MLP neurons of a small language model. Each row is named by its layer, matrix (up: input weights) and neuron, and shows model dimensions 256-383. Each number is 128 + 24 x the weight over its row's rms, rounded and kept within 0 to 255. Numbers have three digits each.
A block is one neuron, or neurons of one layer that tend to fire together. After each block is what it responds to, as a language model described it from the Wikipedia text at the highest values.

L5.up622:160119126099141072159132153113104112132105131142138141115101096092117158122106142125169124136119126128118113100145119162121133142106143128134127113115140110136135121142135124174087116140056085100104179110142109134129083174131122117134106133125120119115164151115137109117114098111098118114094133140137149152139116132107164149081119092108087157143127125121144114090155145115117144085125
L5.up750:130110136097134094079157143137118115108115109125157129137170125113110107099136119155130155130115124118153135126166097124144090183098122113104168160116125142121135130126143127116101157173108113117120090137163123187101071133129128152094187145122130181162136135159141119166122120144124147161126139139112140194096159144119161113093140164130164096145117110121140114100147124114102129121114
L5.up794:141109163074148114142109135155137144123090062104127152108129132117164125121091092137176146138130164113126124167162190147135113109149142126106125098112135145138104107134117091116135081121125119131138132160101156109098107135100131128097137109131173118139148130136116144132124099133100123090079120148135166168150150096108156139124142130118101137201109140111168108127156123095137143124112
L5.up1088:124115147090162171088139130137127142106114120141187133100126093140181112124126109125165183168146120103134109148133113160148137136104163134125133115106116153154123132166144099127113134127099152133143179152129112126117103117146153149116131103110119168126163114125144117165123101102123125086099112150122186127106158140119140137088122116092120116141130144146133171135122102117148138112127
L5.up1284:151141115089114122143119086146124139143104099132126133106126132141117172124108147123161126123150095119119111133121202156127141093124181126120109131099141112132107093125163144093101119159120109170128121157112092146138095143117150144089130132125135109129141109130126162123132114131107112148099115114143098153121117114112135128122091130124135122115130157131149140123112096096123182143056
L5.up1408:139159159145137132137141084123084121129131145118093129125117086172168177131097140131135174138157136095088163114141171129105111139161163132114127105125138112147128105138159112112141108128102116147127095105155135166116113147181112116118088118147120174140120084163161081146162095074109144155116104091137117100156142151121134079110074120145143120118134176096133112115103105152132108086111
L5.up1999:144123155111141099109111121139091156105111092120114147084137136127177164118095111165156128120120119099112110103071163137145171105130196178155151121116122113151092098133140083098064120140086156142164126158112111093115112167109130138120135116106173112110193122163137148101134112058101060117064132131137104195131174132132142138095115108129062120150113118100151140107147110088136104135132
L5.up2253:143142154111155111128134099159109157102124102155161143139122108139145137086131122113145138128145119133135142107086164153128126095114114156118109121160096096129116143138100106118130131143127166116124126127126125115118127118112108146142138139139194100136143112130132142155141161109094126112100117109106148147100093136131138143127175156119110110170124154119105168100139126142110133129085
Responds to: Segment-boundary tokens. Tokens at text unit edges: closing quotation marks, the second year in table-row season spans (1997–98), and first tokens of new paragraphs.

L2.up189:112084100075130145122135122106128170115118117091085098107154132101145089125139131108093145111117080148161136136111179146104131123147154149124142142108141157089153153131109130093101128136087138141116124144155119116164133124109135115115156146121074166110149113137147099104125157084141118144141136142140105124097129100129141157134142141146123129125144131104084125116130116091158137165139
L2.up522:088167125068115111104146115128129172093143126152066176128164127124153059129118153139124165128124114112143094127108172131136169097152131111093146149121175146091120134121158162112139137106088075139111145112143084151168107124148132174126106156139076115136123123176118117153108176111124100102138156131145133116124163113118120107131162139106118129141120134096120130122128110123118103181156
L2.up1007:141124126097108085104129152117109123111140098112107103114107171132136141159079152154142141154111117147124142122131103129123127122123123100126100125142141176106127142093133178095096172128115158116157078134101111110122166101140116138188135121129100122141052119165177127121128116142125122170124083119151136149118098100142180133123180137105102102150126156095133122114110103130191091152140
L2.up1025:103077117138113098146167129118089136138116138147112144157140123117149136129100114132125125141136118097095123139153138150133129112137160122131134128137140138113111122074133163109100161178091121111126116154157133123177136134115102120132109117131096164167093099164100117166113166071119113131124142154115132131154133096091149137159169135116154154102105125091129122107118116098124075142119
L2.up1251:102154125096113093122163149124101121086159140187134157142120138128081147137129120161121121140101141156148122147127167162157138077138160138127150188133123106124140084109130130114144171095091123133118120114130137139162125105140125139173134133129140137153123125155101158180102133095091121149139129111137137139126127105127132155147165117105148142122137165163075118111128150121113103172138
L2.up1566:137138134141095129124137109135144126132117113147138141106122061124162101129073140137114139102104168157120115140110177131124135096165114142148134113086139092149123079139143154087132151117102132164152101121152116105139093101146113119138117150146097130094110141140169156129062114089124152119138138164104170052097138122131135137124146104099116132131143161144135105170158154125109123125108
L2.up1723:140127143076145069094147139104126097108099139098147122125124092111084092161155138190130115133137110105098144146163131130166117103107131129146158140170148133086124122129142142088105130158079125139130129098160122085164147134105173172186120140140111145107177119166124132163109137118114095136113116163173088109112106138110133129118123100119110137115127141134121174106110196135131145141114
L2.up1865:116115116131133087135138095124128134080128121152092144174109106152092136140087150190106135136072144145114116131177139121112139073127095126107162143115129154089096140116158161126131149136103111121136109147149117134156151166146151146149096147103068120145159152154154150166141126108130102139098162130131115113123129115113160119110176148121101111137126154097122150150128125162140107118159
Responds to: Word endings and heading marks. Fires on the final piece of abstract nouns and participles in technical prose, such as -ance, -osition, adapted, and on wiki heading marks (==, ===), = signs and sentence-final periods.

L5.up62:117104122082119174160098096105137116133122106115082132159143153188171104128119140175140120127096099094176115141141133107089115164207118120151128104130138127181128157148148156144147133145125111151174151119138124129146097176170109140110153125097173123136131157143123118113097105120110167107144164120116120121166108123088142130145142148148136110119155070090123151096160100127112127131140
L5.up147:115136157132127098122134131146145161110112095095120117162143151123129106172142167105106132124173118135107143095185138111147149146115141135126133116127122143104124143142106181157125203116079095145127173146122131135135097097130148142111119157133135138147122085136138102141098133100153123150138119146107120161129109119136127111070083122151143153118110140095120094138114121136135113147095
L5.up181:158099135116132022120147164116121131102110090127133135135107122154126142129116148160137129098115150126094151119173163150120144105186074147106123077111099139095143139125107130133152143097156143119075131079154094163147127165164120155126140106109132192108136137157115108125064120148156151075126153157130145090141127066097129111124111170121146117050118128116155147131108108135156123169124
L5.up642:132133134098103078136128163128111125138129073136098117129134099107151175093117168155139152104110116141107175085144147149121166115114116110111133165147129111124148100088109123166145152109118081137109112142122161127142124119109130113119137137123102107133136139157160174161100143109142127112140131164113104118123133083131119126121119139121172084137146140119158113084085114145139118146136
L5.up829:119109139138117122148112153154144090161133166139148152103136167121117129149190142098112109160141125145122150112068105120139103174126148099143146105101108165124127136147143163162137147162109097145121124123123159177145156121121124135153171119148112109084096125124128112154130124166116161148129158129129103158179074165076157110136108158141159167102124131079098133123110110125143168137120
L5.up1344:111068160117138128128134114129110128144138090114161119145174110073104130147188154136089157133166107138095153116102169152136093122167122135081094140090105124144157155126151153154099132123105138120143110099154164108151166154137112164122148112105133102132143129113097101138100145093132082149137158117063106087144094074131103148125120114165154154124113175116124150130093141117103135164107
L5.up1940:137082140117157117123102113117128109147116097121145106134132101102144099093101113119153132108129164149138146143156165123131115144107103107167151126134145150146112099118125186098126144117084125128119120115121129137176136151136096105120170123152107120121111105134121105125130124108131155101127113113115147123110180134094149163124136111110145157134091093088145107110106119159138126127096
L5.up2186:124117168124134109105137179117096124124107110126135090127121123125110134090132141118170133128111136139139128125141125152089121145123141113130090134119172075119101151129163112105124153144086137113155119102134159172146116168100154125118138124156108119151130086145144111150110103124130138100139147145079127153128136070139158162096139083142117080141109099097105098056134190139123168113123
Responds to: Adjective-completing suffixes. Final word-piece suffixes that complete a word split across tokens, mostly adjectives, such as experiment-al, conserv-ative, intellig-ent, influ-ential.

L8.up1811:144139138161162144164161125149110126141140169142159152108114142107128147117113141104147133134154113146157178079130152143130184086166177115152131150104101111086103163101155113135104137110142117145122131105157129122130090136114133134139094140073108132107128129111116124145117159126130132123149090119133140136117117152137144143109124168152106148108143148074131114110129097123129124100119
Responds to: Transitive verb endings. Final piece of a transitive verb, often after "to" or a subject, just before its object, e.g. pres-erve, insp-ires, recogn-ize.

L8.up398:117138105115132094099124102144137150121128174110138115140090138101169119167114096096160139127158130139109141112129147093123160092170149102166166116149091119114141152117121115168138172121124110136157131103119135166144125121091146112144097149147197124189093103127160100137152182111148113132101119090090140139119153113149107124090109133154118122147110132113105129131094133170139144133143
Responds to: Phrase-final word tokens. Last token that closes a noun phrase, name or clause just before punctuation or a preposition, such as the show, do so, Silver Creek, Contreras.

L2.up163:071148153148141138153103104120152110097136131107058105159095131130077151130137119069137151126130118168127190114126127085105145116083130110059141131145154155089118122136122168113126136111103123115118149098121141172132145124110150117159115147100125145095113100135113117162136104112159141075142116122095167132134154116134122107120092045088109168119094146141104113113130189100142116131141
L2.up292:128138123095115099105129141119176167071123140118158165117167146158146119129098154153141144146110100146086127098154132123152117087150151148066117133114146131151106144136114150139062142136103129115117129114129089072131160166127139143134145155072122164130172134124147138154174180117139107136176148127139148175138111136112109119112137086139140143152144176116084087127114140123115126154111
L2.up338:170139144142066147113112131110144159167120108132123150124171156155129145084141155203158147144116143153151118134143174151128090149139138117103162097111151131117150148116150146174091129102172099159152145123135097131133117141126142179119132116099117124142124084099129112167119094121129142132138165123157139153148148081152132121112157116132122109125118115132165098180107155133153168095116
L2.up556:114164109122112114060197124120106138122091158144124164104141112112115173126133130114126143121171138143099138122128132103117129090108133106139120112202166145122104117122145142097120128139118124141160180131104114093153107145126136167169147146121109132126135115135115178161133103105121128160106088147135157155160150110138119123163133098102114128129140142173115122074136121171168089119153
L2.up744:102170127126109080073175108114145176092152161112072144117137098129135099131118164123143132115128115116124115084145153099126157102127159138109101156148135156096149130118130099127101110147120083135104147131118125168126162138139107118155118138134134127131094121190144124150120201111160099137138083121161171098139143136148130125085170114090129123113137143137121155116149098120147139154128
L2.up889:119104142164124154141140125105116122174130146116149127108159085140101171086089168133153097142148127124149145109164151164128146173146142097102099139159129127116140139163124138063075153122097088152147144129160106150140123139104171147143136091107147138131155154124138174124131078090143133090142153172128118114134126084146150117169098136144109062138134134148150139128117157125137123128120
L2.up1066:088206150128122109135185128118138118085107137170153142119135103135139155146118112168135129135156131139108106150153163093124110118144105139113140118207136132095113113119131171123111123118116121102100129126128126135136136193113133148141162130164082150130122144166101172149126143094115105143112108120176117174143153150125138152127141078106136121123138126149106157149106115132111093125133
L2.up1765:156107128125104084171122148101121205100133141140134139101151092124088108148100180123119137123155100110149088139145158151171143098135127132084127100118133111108158117124109167130106124107133136133124159132153109165173112119105121178126089127130110139098146140160137119158113115129121106150151159126139130127137129092111161135129190137135165138122152097120093142171139111110149116112138
Responds to: Clause-linking prepositions/conjunctions. Prepositions and subordinating words that open a following phrase or clause, such as with, by, when, where, while, often right after a verb or participle (performed by, occurs with).

L5.up307:117113137131091127104135090108163109151170082155115159151103151127120155163115159096141124139125131113165143122155138144122096177157159098130112089145159162118106153114112117118123137128163154133136143128124148161107116137140119123156148136148133093137150117133122152173097110166191119140123124127167131169126097132090147108138137152151076129197122137158160106109099099183130202133108
L5.up347:078102101151106116168157131110145116114071106128133131139088107167161167138100161138134130125149142128154127106080167165142105165148132134085122127171152109142151106094107162091097132141094093161110144075116097111109064133149101139134150140103139123111163114160101165139135144115120104115104134128156129144126140138130127164126143116149166111156130125094142154170139131140105110112143
L5.up501:092159119182100088132128171155106121147126086151133132135104131152107126125161146146084120163101106094141191147145137120102134120129118146101159099161142125087129126111109142142097149123126065112144149117171125138143135180108124163117155109148136117148143127138153132135107151152145141122139125129113106113096124109101144165128153121155088130136173127157109118163106134132131143108187
L5.up598:133104109158112097136132118107146171150130160113156069125120127132162162113091131159084100147126097089183121116109144166126121151148122146129134122134129147158124148140136124091086107146127131105158168134159091119133112149124127147120156104086149150100155139097085121143108162090083110129139117138148119170156122103161140122154107116176117154128158079135169125127115118109102148143092
L5.up1258:118143115062123129063156101092117113149170144135115128144128135133100119102113149166144136114180151124127114119136214132145122133151119055117145139105119103115142113098170143134086173143143116119129141111156106106123151134104119121136141156124086163106147115133159147132152119150144101110123121125187137120146140122116149148121120075140125125171158099107115160127110103133107171127139
L5.up1635:103129164140127086099131146123102149129124095122127110164111144125144181121086136144124157154143100119129153134113160128109067102154135155131113128148128085127152108119133146123149127086118085142113130093131107146121104100154107133105147128091108147098122083139110143150128110112092098134136150119132115116112177084129195140171146163164108111166133140129139103194101106135118144110142
L5.up1982:112113101119112073144159145135155117143128139086127112147100157124132136079123096133128131157174152100080135141128130109121110105123152140138115099163091115134135169112124142133123139148109152138099116084160110100148163149117079140142147125087126137145140109148131165125148126145075107112123152143140096092114083054115093130135176138100100123124139113153126104126113139135096140100128
L5.up2016:140145098088142160117151158113128111127157116120127114123159136131110141116125125112135097120139119100121141133054157090138150149153128123120172087199120121131139106104101158128098106133161107168180141113140186136097105112084074140148189124140159179118138130146119146157164118117086102136119121133130131139144097100139108126114120123148157114132117108138138105111108134150114130099126
Responds to: Sentence-opening subject word. The first content token of a new sentence or clause, usually right after sentence-initial The, such as role, name, leader, or connectives like when, addition.

L2.up347:130135144065111106109166133099128132155114140119106098152082137118152149104128158156105122142144107123089107156132139136149141103138130154085170094103111168166101118114099165134144163119119123144112134109118104092156154105100110138093146154129121144142146086144108132088090095092145114127123135151121104146123136079155154118115144107140128130132109145114136103122141148103141135140137
L2.up590:123145154111075089106140169085150137165119119120094113133134151149079146110102162133118096129134156110090123150163154163116101075133158125111153155106168140103135124136146092125145117147093161075101100158114099120130120129141140108113128155124094125110148139125124157083104151109129150134170119148144162094117100144116136147165165148094115117133140107102097158159135168116148094139150
L2.up943:120158138158148114140158155120133106114111128145094138133169133137147141104089146161105114131133140115096121178139140135133123112212110168093143125105135080147109121089105108128110145167112115143120142120145117107143100109177153095143134118121131130147143094109117094191113097089150147139110141083120131128147132163120108098131158138124146060149131162149149112193128118120147117151104
L2.up1092:137148168129127116116182134160096157128107121135150147124103163129133158099104106131096138148139142113153149118106131127138129116148164118118133144118129168112131098109125122139104109118144140133127141134130141150148161095117149053092088103120127135108137101131171067144137126149143089163089107162161134160171151099121118103130120097129069092134135158121148130123133102127175141169137
L2.up1202:109126123133128087123104132164126159118155087120118151151082093113126141123140111144143149114095151084132126093147154118107147123129145125112110144156105169098131096118098132112120134108139144128119103105130114174138088142154111153115114152142098149132153131166170084162096140138106140174126096116115148137114167142114151130149167124107085112152130146122129113110086141144105138122164
L2.up1255:130117131112125078083148134110101149123112117146126095113127074115150154104102134191119137110113112174126111101148129118142128111156141152080124147150135143120107093115114105119110136113114109135115128115115122111145140138188095146135113145167127144125181137142099130162074124149122168158149153138145161094132086124095183138155173110107088143142127152132099094097131126139159125119121
L2.up1728:109086164104119098148147142087102147108106149130087123128146165144117088120088118116095123109150140095104101127123149131152134118160130143089129096113128153155101099113115160126110136108139105164095166117149098084153139112125153162107126142124092184126126137137115103114107092087148100117108144148132158110142123106136153126099121129100129116120112141114130132128150130068121115133139
L2.up2239:124144155123123126149116121100115146133134116118130114148121090100132110132129122126095090110093119136143135182108090112152133148159149138133103152128140175129122146089141156122132125117182156136155099124129141152150174082136123105131085118102088111145108133112122123104098111116114140164126137106114139113131122089113137153137151141132116155157140084116150096114144093119109116170130
Responds to: Adjective-forming endings. Tokens ending adjectives in -al/-ical/-ary, like formal, chemical, political, temporary, often extended into -ism, -ly, -ized, -s.

L2.up463:125148103169138155152135119124075171104163109150180123135113105139090149152113099090116123123114135116134116102111148136092091126130134103096158151111143104101093089109149126069159065140137089131106103148110108132118105151133134141172112162133159145113157156110144098140150143114095116083100137146100124127167149144182133143130118171118145139134151119103103138119079132094128145083115
L2.up568:123124127145123160152154127112093151137147118124174080133138104192088154136139106124098143137102116165166124131127120100095114149148099082106126160105138125115127094055158107114115114101102109167129155128136141166149111133089124177149134152101135161189146154124106155109189179110151115092108149130118141129116140110123112087114075136110116114120152097057153103088100108162101116122143
L2.up823:080135160124095133109095129130151142194135095138080111164141117161136145124091153136101151131149104145129130109133125100072124159194137114081115177107131155158118096072138117072192152093095101122163166135132108127135117107109119141118129127146125112137097099114081177148118172122182118083121104122109167110131103162136139123031145139117124095140122139120149126108120175099127126139158
L2.up1109:117128115129107152142156125126118124126167140121162075118134085156077135146118130137113148111141097125120117115122127107102150124133123105176109143113153098100093128057163106130132060125151137146112178117096105094137113142126112144149125184137155128123150156135129127182182142093112107112095130116131121159153135153131138109073121159114096156108132122091124152085103094113148136154119
L2.up1328:153140082183126140148129081131080171133132135162193130131116087139108155133115111118112126132114119091159131116139120117117100153121108120074145141130130096108083121105142117093176048144146106135102126128106128113088120156098131166147119181134147136109155158106128102131182158130092133075112141132115101138171156077169129121104068179123141139135152124121116146130093115087118109113111
L2.up1533:111141156122176125124176131101118118105154145151102150126126125141106092088121146147086114130122142108134134148121146110144167105151137144107143127122144132116096139091131143133083157115153090176117102120163085105162114117145142154166138127119114135144143167113090100175115110087119127108137153143140133111106122135132129140097146116093118100135120152111132151091157122133120102150184
L2.up1747:116161124137140147142137101094115169121130083074158115132122134134095090159133135121128145129136106128111114122113184097119159158158174140125128164124124122123112143062155167131137083104140139172115175146140095165163111128159110155108134149126157119160120117113131148171125138095128105097115165080122106133141133151120134125107131147125099144138122097116132134107136087129143120127104
L2.up1883:150127138143143101167151125160123132108143145109134154093138122130131137112129129127157159138138138065110084102134140093110138097176116108111134126153114137099115116115120132130121105183150133147174107152116125116174103165163127164129109124139151122128125130109178149142098150099095122131148152082162139173150110164120147137169131109135124103143157102141126135100099127091120109119121
Responds to: Plural noun endings. Plural suffix word pieces ending a noun split across tokens, such as -aces, -ions, -ants, -ets (furnaces, contributions, descendants), plus whole plural nouns like cases, players.

L8.up1492:130169102158119101149136128150103181144114137068127144158127116117141162048115118130086122121156099113165171137120127119116146132131134154116120113119145092123112108184128090111164121137133123128176129095132129148096134137104173151092116150102129093134112121130162152134145172174100095179106130151108113126140116103107136138107110132101164102130138070129076125113136117139168104144139
Responds to: Sentence subject person mentions. Subject of a new sentence or paragraph naming the article's person in biographies, on surname pieces (Kolbov-ic, Rign-ey, Burn-s) or on he/she after an introductory phrase.

L2.up126:108120163101099123163119144149151109093106111065106099120156059151101180115152137109149123112147102164122163146133147145099102105146128143069156122165154149109148081106107130149065072119116151126173128123139100119090145159152109119161143131114089152132105152136108124102122132127152137114137115111116169131156161109090132100165096104113145125125153113138126118133143160149157120154078
L2.up1008:141140147132143162160168150156129111083109077165127152124134106156097146091140114125119109132170143137128109138171137124115114158136103110153114134168153128121143148140098138150126122193140170147143132130139112103099111114118098085145150147118148165106135082121157136175146146115129127157122127099164109113177129132135131130124108118132150106152121132152104131130151144095127116161140
L2.up1175:089182128136123114113131115103174098143117137134098105124193144154105147108090126127128146104135110192136131091106137102107155100108161087067136132133167132122121112152107098114133164118100123159132126134136116158093108133151120095129093110121068154102109084109134151099108126118148112129162176137090136118143129084146141097143129086132104115141107118131143111132112126131172135125153
L2.up1216:110120136140112111121185135086138151099142092144141112155121158148123147109110144120114144130148130122168157122132139113179069115147145119092095119117128117118155116147144120153129111121087082120114128156113106110132113161099108127144150126082112220105130054142139150135115158133121080145106106134159123126189172158145163103147126095157090120115118064149120126143157116086152121161147
L2.up1305:156140172123123122153118143173105107074116116100100114125114090104102167143112139122135135114163099112087119132165118125110123082152130144074140152122155127092117113130142091180084116135125167109159139121109091143099112154154105119178117135103119171095159138155115095111154095110151115138126119107147138164134139122126166116140131111104128135134120161139138136136109179123153121143136
L2.up1518:136109118115111113146132133224126135107118085167129130119104095116146162108135133110125128128143145126120115111102124121165159144069113118153095137217158076122134114144073137126155152152133137127125107140087142099152119099127110111124157126138116146148127128122128131168160136144161114095074097103161073142179169119168125155150149136091112149119088097145126111166100116114160140152164
L2.up2043:130125156101134133149133164112129125086134118148155108132132108165160106047142134084121156142085178123104177151120179151128124129147114128069154154140148106094123114114135104155150117112118158130082116152127105134148080124101147120140145128118108150121105103076083127149122138092104149113143101107150126108110125099140104083092099112146108132098108130131113133148148121139166147094134
L2.up2136:110146110108164137121115150091068126098138112132124149124126112104143131138169130115147138153106115143151120116156156134110109102141187107090120159135124103114135095159147144143108109109139159144118152143140123108121148128101093135100147127147106130093151091161137110131140159144143138150138155121116090104108160141122144104112124106151123131118142112140096140136131083152153117162102
Responds to: Sentence-opening subordinators. The first word of a sentence or paragraph, often right after a heading, that opens an introductory time or circumstance phrase: In, On, While, When, Since, As.

L8.up1697:139114126123123134168135105153135092188100133121102113133139101119154142118121191176093128179135094148149125065178099160101120144105107115114143109106086162110106138126133115157112146117117150132140137111149092120161069109101107148116076153114083117126120127101087125114108112144105150101136147117132141157165090101132097072115073115134120103142119121149161097099138120090106109146086
Responds to: Word-completing suffix pieces. Final subword pieces that finish a split verb, adjective or adverb, such as reconc-ile, disb-anded, impress-ive and mountain-ous, across varied prose.

L5.up469:163134090149169112134148127101090121138129128135142120126074117108135126118143127155139104107098135148125114125132105101143138137171114125103155115154185125097174169109120147172145115161138149133133149161158122115152121122148149119143126132125126139114119124103151135162103108127118128126118159076079112130150105101121136157152153150139133115124102126159145135113104136126142149146156
L5.up755:188093110164101124143161100129138134095109149124134103118122140106103103105106148079139171185142109117108136141131149122179125114107121137124131114153121113118121103130141133148184118134152115133107141116131084096128110128158133113152105186110095164135169103145114119173138158129153123120121106124138168098102126107161095124117141149179158120112110151100117162111129140068131136124086
L5.up1090:085118091138146151112135152119146097123125130125102139123141113125127109160145100139101174093140163096113121156103096097146126168129109123176101140172145146128128120115109189117155101100137126141128136153120133141133182155107142092110120153123136109127123136108117108138105112124107133144142160149090101170120128118102138070089155149119116170148178108155142144119120148165152136115125
L5.up1101:089120126134116124101145134092105106138130150125127151155148129119091142112139146160153178128160105135132137173115160113131139150148156110132122085143152159144135135137126132146127129147142115135175113141115149104120144106095115120101085113132113153128136128129127092160193136097150078108116113134168132105068136132147121118046155084126132131093109101108128116140111122126149113134099
L5.up1423:091103152097147091143170135113157158142114151097149128155109069125124149148097135169078079118100143137131137156149087060153106141153139121099134157146141124113136157118099129097100111138124128091092142159145185122144106108082149120142112114174109113152130119121102117171156122116140157139126129117116095149116110130152101165132162103114131148098100087106128125156129123131105133098135
L5.up2113:117146114165156116114133134150098135140157165135122111139116129113133084162122099132100146085133127129112137105114135118125133120132115111096118169122166133139113114135138133105105158157203129161137125173122131126095117103104124130130122112167143153150127128141111104145158131120105168124155077095136142154118135110155129121118105086129136112177109173109138111130073083107138127082124
L5.up2180:100120122111116170113105115101079102143152144171130151155111135111115128143132122123118128126125157116102082136147092084118153158119119095135128142106120119133169166090145153084153107136171168164170170169111139137127109114100143125162120170182106148155098146097133165179166164097165150141113149086113149080166150122148119138138086109124131129140091063125134137134125126171128124154125
L5.up2271:110176132124111123101170104106144143131167127166147127161141139138089136136123154108088110127155101070097108123163100109137097105115156128124126122171150110115147166150161129123085136150127130118102127175117138173151119138106120163182138177159132136110140139141124138159135161171114164152137169096147164136113112131079113087110166117141115101095137114131174130134134127159110149144113
Responds to: Noun-phrase final token. Final token or word piece that completes a noun phrase ending a clause, usually just before a period, such as hardware, categories, airline, game.

L5.up340:124110117182156122119147127119122144182132165169138105133122101125146168099141116125111076101103114138104111127160139082099134152159174109114089077172146182134164141130130141129132126111124132101074125133134168121111125135097107145125085153117141141073104100109133102157125159117182088132130149105115114114158131086162137109123173145122162108134110133117127103086091130115173131090135
L5.up425:133134148117125104110101097106135132152106140118134166130128076132126129101138105115161136146107071162166098103098137135094112107141126100099110104109103117102142092122148127155107134112111124130102174138116088121081130100079162134154094150129115141128184103129134112143142123154106148083121135138107119118168148143126168103162136149110096138096120127100141133089089125104119142150126
L5.up597:092146135164118129130132125111103138155184138111148115120147103147130140121123135133121126109121133130149120139120149115116121127146176103135142156137097116130140148133157115137097128118102135140156111158140130081122121173160126124135113184119066134120168163113148144156127174085104162164135166102115156100138142142118114094104121138092153130091153138073121109100080115113079116101109
L5.up812:139145148128131069111144145134090077103082135077111135112107112095085125128171118158118121114102089157104132164105146094093123144133126078112123103099120128111115092128136138147143118097088112158174142144154148123104079138157111128114135121102104143086113143158161146140133125122128159139142133159146154169130150139086126141122183140111151122096074115108134137103146120109141136137138
L5.up1330:137127107141146153117140150131166142144122120105134135138116094108132112121178116103139113153133139140169156151129130104081098169147182071099128100154106161139110153130135131132095101116097143174072112113177170121105138128098075099151116130138161149122123114154152138148168144117157114115111128138117136123121100125116112105118125105175147115131156142122118170161123101151135154102169
L5.up1526:150125141118077095124187157146074148152179200138109134143121111099150149141101113130133141105111136099117136106117169147132165123105123104147131129110125121144170129127129140114105143146099132125121104159117142157153134118106111110140174105135119122125123168153106141147114163107148107125124103131105099144172085149094135141128160148115103112132126114127095170154113117119147124138136
L5.up1804:171160098141135155113157088138149086156168097156096118122162112128146134105115128145139117104177120128138146122135110146135111155139169085136077111139117114117167167143148109102140125169122119140158108197148123069131146098181097135130113164162093156122128108119099114166140103118097110108110142082151103113115107139134152091132110151142178115115114130107123133135123122106094146137107
L5.up1831:176115132156128172133117142148134088137106178101125134100124065088079107146108134122160153135114106114136116139143125131104107101144168095115128122114116140118155117128163123132114163121095109121097107103150127128127165120114121114164117113098094186135126106149090136156115120124132131128116109151115131130126095129121081146069159116167148113135115094131161109098131142125095127111125
Responds to: Word-completing inflectional suffixes. Final pieces of words split into parts, mostly verb endings like -es, -ates, -ves, -led (argues, suggests, believes), also plural and -ly endings.